{
  "num_hidden_layers": 14,
  "hidden_size": 256,
  "num_attention_heads": 2,
  "num_key_value_heads": 2,
  "head_dim": 128,
  "intermediate_size": 1024,
  "vocab_size": 2048,
  "hidden_act": "gelu",
  "norm": "layernorm",
  "norm_place": "pre",
  "norm_eps": 1e-05,
  "positions": "learned",
  "qk_norm": false,
  "attn_scale": 0.0884,
  "bias": "none",
  "tie_word_embeddings": false,
  "parallel_block": false,
  "init": "uniform",
  "init_std_qkv": 0.0426,
  "init_std_o": 0.0426,
  "init_std_up": 0.0426,
  "init_std_down": 0.0213,
  "optimizer": "muon_variant",
  "learning_rate": 0.00891,
  "lr_mult_qkv": 0.7,
  "lr_mult_up": 1.31,
  "beta1": 0.95,
  "lr_head": 0.00777,
  "max_grad_norm": 0.5,
  "warmup_steps": 200,
  "schedule": "wsd",
  "decay_fraction": 0.877,
  "decay_shape": "linear",
  "final_lr_fraction": 0.0,
  "batch_tokens": 65536,
  "max_seq_len": 512,
  "doc_mask": true,
  "train_tokens": 448800000,
  "max_steps": 6849,
  "dataset": "wikipedia_en"
}
MLP neurons of a small language model. Each row is named by its layer, matrix (up: input weights) and neuron, and shows model dimensions 48-239. Each number is 128 + 24 x the weight over its row's rms, rounded and kept within 0 to 255. Numbers have three digits each.
Before each neuron's rows, "fires in" lists the words (lower case) most often at its 100 highest values on Wikipedia text that the model never trained on; "fires after" lists the tokens most often just before its 100 highest values on Wikipedia text that the model never trained on.

fires in: "the", "his", "a"
fires after: " of", "g", " in", " to", "d"
L5.up726:103143141147091115155113116152149157143144133169132141106162149165087132121184119150098137132152093130119162140122120133116150098108155151136161114163134161125177164089143134095155139141130138152119119098107125107144155110107133114142122123110087106112105105119117132107108126109134103134187128127093183143117110081121098130159122121138149112135106145126156141153122156084129095141124122141082148093086150096174141105116122140128101101147123127116135071149133123099119105119128135125149152140155184131102128150093099142099113142120092125113110126111120133111145055134131139099

fires in: "he", "which", "it", "who"
fires after: ",", ".", " the", ";", " and", " where"
L3.up270:140149088135113144105125102151107075124123122153128119132132123117119157174116110087133144184139100125169117106148137137143156133083106160136149104102107146094113138118118122129104141153133111122121097156086108142090098173143128157107104144129095150104141144119109123145104162140138165151165145094098110155152121152160069094183111152132095130168148116125168093105091163158141149098104169117113155144130157107101156106124073100165094125105133115106072137168125106146141149119145127168123112130142167112087135156099091139110139037122123138138117073120132094154137119110100124156

fires in: "in"
fires after: "\n", "."
L2.up808:078093146134139057128147119095108135140151146121125109129134104104109101101117184113081127070109137103139143152088135100139178114121101156121082114092133082089150110128120124130139137125160140079100130123101111146110095079133110114147100097124148150154128146162099130173137091120121125089143123154105113137152141112152140081155130172090134148132168141114120130116080102104132087109124127162162103129122104171127096097118117146170081110169143106125113184150165119144176119139126116115168116168133161169106165119134107165150131105149124076147128122160117163129124117119151137123

fires in: "the"
fires after: " on", " by", "ing", ",", " and", " under"
L7.up259:087102082102131144123132119172147120162111140170093116168141142147120139119159150127153119093112161077135142135132129101089135157109103138140184139142169135140138061105111105104101144151141131120106118118130109149141163126146120088172065126136143123084156118157116116134090128092158132134079131143130115137134120184116131142101133128131105150127128079094148133137152168099100141135143084124125112152132134146092163099135125157086101120121133143130155107125139133140132160093095160151149120098127164105135110130194137142092142061135118111116124120152123117120138157122164129147

fires in: "a", "according", "appointed"
fires after: ".", " was", " as", ",", " and", "\n"
L7.up152:091157096152120109121030076132128089127113119080121153187140126121117064125149166151123152086141123125096115127129134169088159141149091128158129121124139139139127111125133132151174130150140152115144079155108093125126139117122106112194151174139146149145173164132135140137139141076126101170149168120132148138143153163127140129085142123129136113106149103147152137135113126118115107168128133138105088150152117103157112129092125124128128121155110130135116122097106149124111160151082128126145175141132096115165120116102105147117133098095125172136134124137146143155128132121150094137

fires in: "and", "although", "where", "while", "who"
fires after: ",", "th"
L2.up417:107131134110169121154136131150113105134139114127111106100111099118139159099142145112124184128124153113187126115112136136139141125155107121118121178107100080136176129150134148164134154123114108126093141160087175136146156131160107174127114141153123081156105133157108125138078161151093130108103086143102110127119093123133081155111100151137128157177142114150102120161118109107139147126137101164124107140122128085140173141137120113134133126108139124118099158109147098149130116084132090098119094161144101110135101123100077108128091103134142118145083132153134108135136166088140179091

fires in: "of", "as", "have", "by"
fires after: " to", " member", " one", " known", "ed", "s"
L5.up554:108084135134114146157147095101140092139142153129107114144131120126118120097135125163114125088109122131149112126135141144139135101092101119108154139091097153126149127158122153124199137169145137147128130127095131115141116150156119123120130131126127124147143155154090136122115144114090148109094115118049126095143155142143077083144106098072109145151154126117125155126115131139100111139112116165161136097129103088137113123086180161113095177133148126147174119088125125129129107125129119144162094114119166171096174103144116150113142129133112121185137124150125145104099163077108125115

fires in: "a", "according", "at", "as", "in"
fires after: ".", "\n", ",", " in", " an", " the"
L11.up384:147126120164116105125140105123171105150123138170127105155137110128137113123090122075161118124129148104141151075147117128149155134079136123079078089082084123090111069117143111159138103144118166136128150137119117126129162133130133140138126102131150146139122132115152112149101131134143093092139135149083110126139133158132114138114107124137120147117097129129137129116136157092157102140109137142127106121125112166151112132110116146169126073112091118118174177122095126109144162100160153152131131091101132139140164154114152136138154092143081154140119116125154111108152081152135136150

fires in: "and"
fires after: ",", ")", "ed"
L6.up320:145109121153071099152111127166107166101141111131087138148085138166142122109123111113105085146095135151160120099130083128114103204149153120134155142113112123149103124146153092119160132161108138115109134160126107127128156106108140135137112066115110116126115143131143095123144147126125127167138100129117090180128090126115166097133131114110154159144144138096109119150085107112124155103111114169138119139125155135166163123151128131097100104158162130139093130141117150141153140142114127129126143104106098079130149100120155084116148139159147136176144116123117109131130110115074126102

fires in: "the"
fires after: " in", " In", "In", " at", "A", "t"
L6.up623:060130096150109108143114130125146107128135114102089157120153147088099099118122150208136180081103126157112140145160096155127110152128140113104157135103102163195157111124113078110138122122093107161155146167130146102158119165121096159158106136128127094165105100109109156068146160140169121135108149113137125110128125120142109103137143116096114117157118144122142147115125129130153146117104148164128095113132115130147167084094150089131107129118121115107106125122115137124140130108128119135122123153116075132127134125121112125144151125132171152176149178133112143152170116131162145158

fires in: "the", "a", "your", "recorded", "s"
fires after: " is", " was", " M", " You", " as"
L2.up133:108148112136081098133122110128078127108121132107153158149129088120132115105113124135157134118140160108112127122140105125124111109126137109152120180100129154088120095063151132133106123151150107117127172124126097127164164112118131121144105151140108116139122120091114083105093165166133113123148136176128129146179090110148157146083096110138120145151111109120150152110098143098168135091173127133130132107099103148168089122132081123170149129135074125117142137124140123103145150142135143174119097164118096147157154099078157090157090134163119174132158128095156139123163119041149136152

fires in: "of", "tournament"
fires after: " one", " member", " to", "ist", "or", "s"
L8.up199:137097113132150145164147100151144131140137113140119160091117123163064140109112133132146092121120119102129103173094127109133104160126120118167116149126126137078137093146130159097143113123138095133122121157153111160143113095099114093112132172133144143158143139099142090110108114092149155141117146095084136134162112162151106151208177078071112104136169153150115171114133126135160194117106150134162131118142100112156133170125119116169134121154136133138128154110113150099124119101100120133171115129116084119154110121132166135127133127146135101126127165174086155146118107125134151118

fires in: "the", "early"
fires after: " In", " during", " of", " the", " in", " De"
L2.up499:145099130119119129137120100119139076131107134104104131118132157124163131095123140120107121112138162122136144151139135125154150093127114090128145148139124100147131102099138121137140125128101135096147146166091116147151138139109111090188109134141132121143104100150114083156182064097119083089142134122121195124081132146126137150128097107151115152152143113122130152123088088156076156180122129127102106101161165117151108122128155172169137111176127128160150079101108132090109142130130108101135150113136119144119129164090136152105132143134130107093131106165093105161138123131157127084

fires in: "as", "when", "from", "of", "especially", "in"
fires after: ",", ".", "ci", "W", " W"
L6.up903:061111140111108131140126094154127127183170133167107171132137143115107090131134132166131128122099116128116126144115157124101118155161102158103115156140122089127144109119135110129170111140138121149132163129133097150150130138133123077133129100081129142147127098140111141160145158135180120110112079146133102150171138133135112129105111128142113159146174138117133147144140109133117136097150143182158149161129119130131160163131085144132087112110154114098121116125141126123143114126090166116139121109101128156156116138083110137100104076141120090098157083116114129166153099087149122088

fires in: "0", "goals", "communist"
fires after: " |", "o", "al", "m", "s", "lo"
L3.up546:115099132114121138151159086127078137152152128101072075135125127122149112181161083080128129164173116126102173081109155141099112124088105129140115109151140120163143109160131145125134133148150094155137123106131096159161102152127092135096114151126150142138141124186121152116109195133108142133129126124151129136122184136116108144110134107114135083158142136130132116156122119101130088139092125152098125122103167152144081130144147125140164144160120098154086129092111129125123074128110160181132099145143141164147138128139107106156095171151133182103131136153107144135139113144136109140

fires in: "the", "a", "her", "his", "their", "different"
fires after: " in", " at"
L2.up420:142140117135128168133153097138116119166153122094130168117117100117132129121119160169105127110135121065146110123146134119112129135136114108123125121131147121100174119129157097106148137127124135134125156129172113082134173128095090155142133118142126097154102118143125111190154104094155089163133149150167147094186124135140128151118150149144117181104132119138119143151126139145096121129145149104104161188122100145130131139128113130104119125117163175115111121113094087096124108111102152094171110119111159094072081151094136180121123187132095134120106135132143117124145148156092141139

fires in: "a", "all", "some", "the", "many", "no"
fires after: " of", " with", " and", " in", "ed", " for"
L5.up267:121144108144162149123135094128144126167118109094120129135111161107136126087155114144090137114102119125124181115116157161108100137106160107125149141143141174101138124087124118133117115161112126121111129116099136117136137147118122092097120123138113161158196115099115051130111118117118132103150126117084132105140150144138110176139149101119098126104108129130154175086096157147109165129114096132126157111095113118132124105095142150112093134104120102110151155132135115157136123131152155114102145113119145102122099149138189167137101139111069201080130137110158104176173129111123135116

fires in: "and", "the", "a", "of"
fires after: " to", ",", " in", " at", "ed"
L7.up261:115058139198107116171106097150132131139168133149119150126150150142125150096121145099128122100135123158139165091166162167131142130124121112079138106128105117172100114120083132138141115155136113099106123129143158123151160098112113147169144126099132142130150122124079120093109135129115180093089140154120128128087115138128054123146126137129133102117133104105137106137121141137161119178110094094136180103106116144176126145142122119118083141143135122115124140129081122113105130112120130148114150113111112128115135098119156117132133120111113126110108133162144115147139099104086144144

fires in: "when", "where", "although", "despite", "after"
fires after: ",", "th", "p", "cu", "s"
L2.up723:097121190118136095136111158139118159121168133130118151143104143152104125133119153129127112130097123124119100124146098129143159167119088130148119177119123121140139119111153126144129115088113120127083153155070141126100164130128068117121120149131093146133122109108103133146104152146121151109129120158162136121114166127153082124110140188090102124116094125138161141158110116166126108157123103140154110127105136124165146142137153117143033149178171096100093126119150115120160154147149125135157135131128126111137163153115110115109112147174093083132096157120127133106163172148124094133

fires in: "in", "a", "on", "one", "until"
fires after: ".", "On", "s", "\n"
L6.up1023:125092117150128128167168137147119130133127153128170105113104123119113135126137136142154160138111135124116131142154126125111129109067075131096144140102098158097148120102166185142136141108109104107151130165149113132163137090098138145137136106153124180112087135120111103121148129148124094156132098132094090121105106138144113159123143135134115141130106100155121129149112118165131129208139182157097121164116137096135124168109142147157123109140098141135127143147132153149100156142164177120094150105123140097136168106143086146108119088132129079113112095113122137143071113129136142121

fires in: "first", "second", "last", "assembly"
fires after: " the", " The", "s", "The", " "
L2.up17:151174115136136142093104117148149158138110127117095140176116143131162114169123081120133115143159123097078133135137118125130104151136084134128138150165158146107116126131135135127118101103162114142162181131105151130118102115137128109145209092077148135113118109097097114133135059086148134140099121119173154127129126118126123146161103107171160116149152117135130140173121105174111127128110127156165159107143136095112115127139121135101095158148179086106128132107188119122154092081177134122123114142087147099095138124184138113106164132150130110076111144090133111117131134122134111124

fires in: "he", "she", "first", "also"
fires after: ".", " The", " the"
L3.up888:112132126133149116137124117148095131127092113137116139106081120122102133138117156100173163136177101114136126089158109106167118185116108136157106124116140148128138109180150156143135132154109162115139149121156115099113144146110101078116136131147100179088125087092117178122139136157130134155078109129188113156096124154173155124109080137121148095110165111138126131120165112122148109169088142149118149129124140141159137093128119118147138145097142132095151160111124092146090136104103136166106102125080119139086141136158120135149119095112114130095118113116120105151134132181103123099

fires in: "the", "of", "league", "s"
fires after: ".", " In", "In", "'"
L2.up825:148130147130136142124153114120151093160134106139140118118135101133076112141108177162145126133118110156114121120121115126089087135092156122135124130110139144089163104159195139102133135120152127128154126149155116112099115136073132139219111146118163095130120119175121164138113090096130132151132173143108133120161128142128138123090118146148134136142086060095142090132165114121094146147148088102101147153152112165132109143089126108108137143146111139124160161139115124124155138124131106141121074145099140135124127111126127150086141143137088134157156108114132090178135174093125072157

fires in: "on", "canada", "one", "spain", "civil"
fires after: "\n", ".", "iv", "gu", " Sp"
L3.up695:111127146134127163091132162154131116167112112148182157105131137119139116107105120119095159117111140121086103127138138160141125122127114079130159095187100133140150125143154188125107121159095079068145064127135169156105164107141078108144120070108115135148085116078149138112116162126129099104131122143098149187115158110124117152117120141101085120131148105121142129138137137140154090138097151125137145107106118108169151102137120159150099124102112149113132106158162139145144149097128177091095147151121161112140154101139140129116107089124171096128112166146069190144164166110138123138

fires in: "it", "itself"
fires after: ".", ",", "I"
L11.up975:124125082160125152118134104120106137139130048127105147173146131162105108101129146099113129165143105111155138143131116097137133041157132127115149098110065147140122109105139151103116140158128137164135083149123170134166119114130171171083124175113129129093121100109142101114139111107140177149109149148139140114108077133120086123164116107130104147135142125137141149132145133131141137142117144119116129133137137134152143121106161148117104104126124133119110153120146084087118103189196120135122134115131134132106167132111102147142122131188112179131145117149107155152131119094139107109